Part of a small language model's weights.
Architecture: LayerNorm before each block, rotary positions, no biases in attention or MLP, attention and MLP in parallel.
Training: a variant of Adam for these matrices, 1481M tokens.
MLP neurons of a small language model. Each row is named by its layer, matrix (down: output weights) and neuron, and shows model dimensions 0-95. Each number is 128 + 32 x the weight over its row's rms, rounded and kept within 0 to 255. Numbers have three digits each.
After each neuron's rows is what it responds to, as a language model described it from the Wikipedia text at the highest values.

L4.down1416:170109084105155129127095131115106138078128163084185127128124121157090141135142122047076143147085080133105159159088141056081103147092085131094070146150094132163116139140077165130121046153156080134097123114094134084117046158054153083167111125110121141131078111132119106151062082055126142112
Responds to: Mid-word "y" fragments

L7.down1211:104121053108128134081111135133097165142129096104115198090157154107139114096173134144166057069138069166131137188092116158116111070119118140173141112128117177083159141116112051114080136158107124172124172082155101137095114114088139084113135137047120120156093110129091115099063161105112129134
Responds to: Mid-word continuation pieces

L4.down1430:105153129143135192121118087117118116058079090174105128140165139109111115148067108137124147146138139141111104127140183153125136126118118142107209129065130143123166162097160166096146080125085147128143172165174123115086085118094165069087130126131121085079133149062072132067116120143110120131
Responds to: Plus sign in tables

L4.down287:108134154105158149125112198108087161177122130130127127176144115158080133107105154164126091119132139152112109142131122146132121170101125078142081091132148101114149142085117134118175179108172158097059166159095149141191133114121069044112183124159129104146115127107154129105193113158134128174
Responds to: Mid-word subword fragments

L16.down248:103154071100193124119032147067109132103128135144117131147133151074166095164186082139155103135171153116168123187060154082120145132107085093143134104128190135127102108129144106157100084139114103135136166100132155173142110114118122073091121143144152118134132187128214114183151178132114137145
Responds to: Word-internal subword fragments

L4.down301:127147149104163167133103141084101140077142092175097187166150176114096163065068153111136101115165169115153137164182117092112136129156066165108150083122140118174113169081163081087143150154117191101112204122154085147152187100149158055119092102124123149084091132100128189111176155189109108134
Responds to: Word-piece "le" and "out"

L16.down127:098110169101127149187138147147139162144139149102153130097100120059168127140098129145148113163131107160078128152103141138149130159114144117149124126117149108170092139115185085104071072141085226135124108104155119164125138121144098144100097069132097161126121090105119117145143169158124107129
Responds to: Linking words after clauses

L4.down191:074130094098140181155106126122133166096107096143158088169192149160049085137064140162128124099126100138152147122172128139080109092080066081103111089125147093136181106125102067082083112171156176083098127138164139104102177127092087111058126148107127096122143118121148111137156127165151101137
Responds to: Word-completing subword pieces

L4.down73:141066169135120107056172169153134161199121104139127121141120110091196166085145088095086105147166127159160118135096107226087099174115122131159118157100132183123110149133114137137136136193088142164065101127065110174155139120099129106126166120170111081140099076153159182149143099152102105124
Responds to: Mid-word subword fragments

L16.down548:140114130117101047126112139102156119145118151147147096093178155186145102197143113119137129075136166085152111147107113092112114162160117104121143148150146144118105127087142101132140102181107141149136094083125159106141145174164101154148116091105132161056087156137053175187171145102122108129
Responds to: Word-completing suffix pieces

L4.down1132:178147120107161098127140101185137179118098106155189096108129133165104082093194169120112106151139085138138156137108050100125108121126108162139094137138126109158160060175153087125154086107121155087096086174099145133139062128115093126150109121113092116079152111088185135057105079082123147141
Responds to: Letter I continuations

L16.down1478:119144119180141133155059109129132153098094111103075159057173154181164231165163108168116081154140096143079088079185168192134078114132188093136091141128160169107165115136137060123152161119066113190100151119132126111080120128099084110132116125133115148127094213129103171124102069132124105062
Responds to: Word-completing subword pieces

L7.down340:116128117162147111156137116185167143173092095129139136088200128125084156078127068112129118118130112126104122126102157117102107191133074106172152124086142233115186126180210150082127159064147122123114013127114080169110084162079102138116181161107117113146143167054115144129075124104126143164
Responds to: Mid-word stems, mostly "olog"

L16.down1330:179149176146164135099174111104080129155125102185135173067065117109069170147195164117088195119104091060129102154136107086107158120100141087144134135125139119131120104162139174094113104109094128162182134159145123138114130168135145148118125059133108091146166120107184154125127130153121045171
Responds to: Mid-word continuation pieces

L7.down886:135125148105119149115106168121074144179170121169111107191106147180140147185080121134179104127191138097092095144104152162101163106148111152136121150155123083138152130121069066079113184252108131126154127085171139116126150093139118160115116126152055083185125162112144206120143128194143162142
Responds to: "ud" pieces, agent by

L16.down538:147063093142156116116159107158126148113117104109154176156168139100117150139153141116052206127079168203138124135118093110136101068102115119109106143159137085153094118133137119088153098126133114119116145164145127157131111138120133118178112125134077135130145155182134111116115051086140113122
Responds to: Mid-word subword pieces

L4.down183:121147178135136162146134121149137140136101164125055107175215192098118113090113069154146108093144139187133099120154161149123112160159152159106143101155107135128164156088130155145176161116078198099141156115155126156163117098118145107150141173163084113146134126172146157115155152188122186138
Responds to: Mid-word subword fragments

L7.down1006:181120134158152094153169146178174192109085171163131193123126107044087132095149130111101156162107139154162108077182132158177138161076143136092145138120159224103167135133143174168191100082124166117125113129084153155131097129102130124114178125112189136090101168125109134143141106100144192125
Responds to: Mid-word im/it fragments

L4.down674:156165149177151135162136140136157167137118144219102182131109141153195156111101144096133109160163182133133097146127156141135172113115157167152211132109166166144138189107174126141173169164141176172194171167154167185139165164167160128116142120138126114112131150132116178116129171173142104100
Responds to: Under and word fragments

L7.down22:165163120175121143135103135173159131151091131155100112057127130194140136115117109102077136138145163081122134134142077092164157160136083111135153151135136115080070156176134196123174111109099150134141157211140077127091148140161109169151092140104130099119120124120151099116118172117117061117
Responds to: Mid-word suffix fragments

L4.down832:133150141098182128163144134180124153143172154132178088198170135225075110191156225131106165145118111129088193156121144080128147140116060130125100158181142153136113100177110142149109112124150119083079117143101140089125071162053127175140080113078172128149141097094146122113098135072095180153
Responds to: Mid-word subword fragments

L7.down700:147162107130153161167182097173081117159095177127072123062174162171210139126203183106102120158125110161103165133075141095110133115090147146134146075154094121145117115195061160114136124140160146165133185136182175169128188116117099157115089129110136162109132072040124116132124159155146089134
Responds to: Mid-word x fragments

L16.down180:151158119144155143076105177169118140164194097084083104162133157086084110145090157105147159083148098101138088086149163099091094117106172162116147096089129150151139174145105155065112186112168107109120107113136153073107149182151172081158159131125150087126105096131145144091132141103157178113
Responds to: Mid-word fragments and blank cells

L16.down468:104144153148189073180139129126120139139144091091072115158123159099168124086143122188188153177084142105127135186136160173084140150122103077123139105130150110111118075110112178160143107084096130151136094075179147121170137096087163099090127139162065140166155150163171119112054119154119144111
Responds to: Mid-word pieces and table pipes

L7.down524:134106105116068094129125105114127088107162112110138108113057147085111121103069120120139092127126099074150105139134116107080141095103107095115082157107168074129048153050104167053118170124135141094111140144069146087193161184170174074161167143144154107091142142077125138097163107084136093099
Responds to: Mid-word fragment continuations

L7.down440:087133127126122166111152171114102151073061150122118206147129145137204082116133144120109082173117173169062109061091142146150137160151149153094178181134156103152188076139140107160105073106170092140096147199175158115112065130107104125079095097125123115082116118147108088169105097142140124068
Responds to: Mid-word subword continuations

L4.down613:122138133103148129169105148110101171135145143109202111157174135230038151085149148144151085131130070148121158149134132104113101131080065099134079120147137129155135097140081111069107113121172128063111155147153101123137154098084057057097195122130140158120125118116183128133179137151117130169
Responds to: Mid-word subword fragments

L4.down647:115129120139062141096094160080142129119102142123071131069102150062098093086112025115080078096090156117137047114117121140102097148085165108070149077130101106083120099082137150129120166068127082177111073109138119126110095092131134156151156146142074142098098136101106089136145145128114089096
Responds to: Mid-word letter u

L16.down1182:146124152108125110085161127126165121153107087129136131111127149101102161112094094142071084140122058111120088138205149159197116138164139114096154150114111126107069166179153143121200088057148106102165122129145117127194080067150161130153139096090101114191140076101166207117139086136142143163
Responds to: Mid-word fragments after prefixes

L4.down186:163118121122130114116101151134115130198114151136121165136130096113175150121097093123130083106131105146123094106081078098131106119078135081093136117129093098139099089073101101172162198151153156167081170099117153140191141111092167080093144125072088114136076125159160141165159097164128119095
Responds to: Mid-word suffix fragments

L7.down918:052073121100130127061130111080090085127132165119109153168076098175202132181162174102124117138127133131097120110109173176120158076177096133131117166157160093143104109110094132135091106168137064120178185150142163098096100170172075130108050100196117109184172118151114119133133066086144078091
Responds to: Word-final "ary" and list breaks

L16.down535:176097108169091122147176150130124195094116141089167121192127138097124123141145112098161128072139097075122162146125159119165137093159155108178163166075095137116115115082085170163122130117160188137151126078149104175125099105126070119192106121090151127118161128151060121138102181127134120164
Responds to: Mid-word subword fragments

L16.down895:090176120057125205126159172142170142155111175116102108058128191105128166149153116140129156102180128124166065139169114098109128108113120192098123106124147152178147114133176097090178143108160154115156123164156085161115100200101191159143110139205119124141115133096147173146077125134117194174
Responds to: Mid-word continuation pieces

L7.down609:088130148170113129096255153124097129115130182154126135165130145130077098119120111104151103148158137137145101102128125121148150138165122140137117242131087079132149098098158120113083123096114116140090119151026135087117116147108095121129115117143153125154113138100159133126139116106087156141
Responds to: Table pipes and word-internal pieces

L7.down192:107109121090154128090135119155172118093090107109116229132149131106075155140182162110155139094106109193120136138155142070078063071120114111153128008093104197101188117171147093176077119104125106112131087082038160131096163095127152174116119160133118114102083142159108113089147123139142152119
Responds to: Mid-word subword pieces

L7.down753:110136136107148130085116130112192113071075083105142144103150127074105133077211140133163125091106098153155207153145122112093106106159109129133124063102164188117176098129163092215121101089128128129127136131108107147072117132110134128131085176105160120121125118164141079133106122056080132119
Responds to: Mid-word subword fragments

L7.down439:153121091127078153121109118115147186141174159113199122125167105140163113132094146170095101150134155127151124168138121183179202176121103143085118217192150133078107130112106127129148199136155137109096183108150121113136098126106082156104124068139103170151160108143204138143125162131084183156
Responds to: Mid-word fragments after single-letter starts

L16.down623:141129154138111089138147135112132145112087107116083118104119108158145113126127172149162167097129157124144143187162090145141171166179073053145122138150072118087146161072130187147052092128116093148158113101121069093159134153162107149087103119119147136165163181097118137172169147122141090094
Responds to: Mid-word subword completions

L16.down102:150092095097141154170172159113133119128094110070126098076077130147165108122064101154080114129195164110119121156175139085170107115205104070158150118035092150123105151135160065094107141121165075153109080161127149115161119171126128125179164179150083093147130122130142141140133092160162131180
Responds to: Mid-word continuation pieces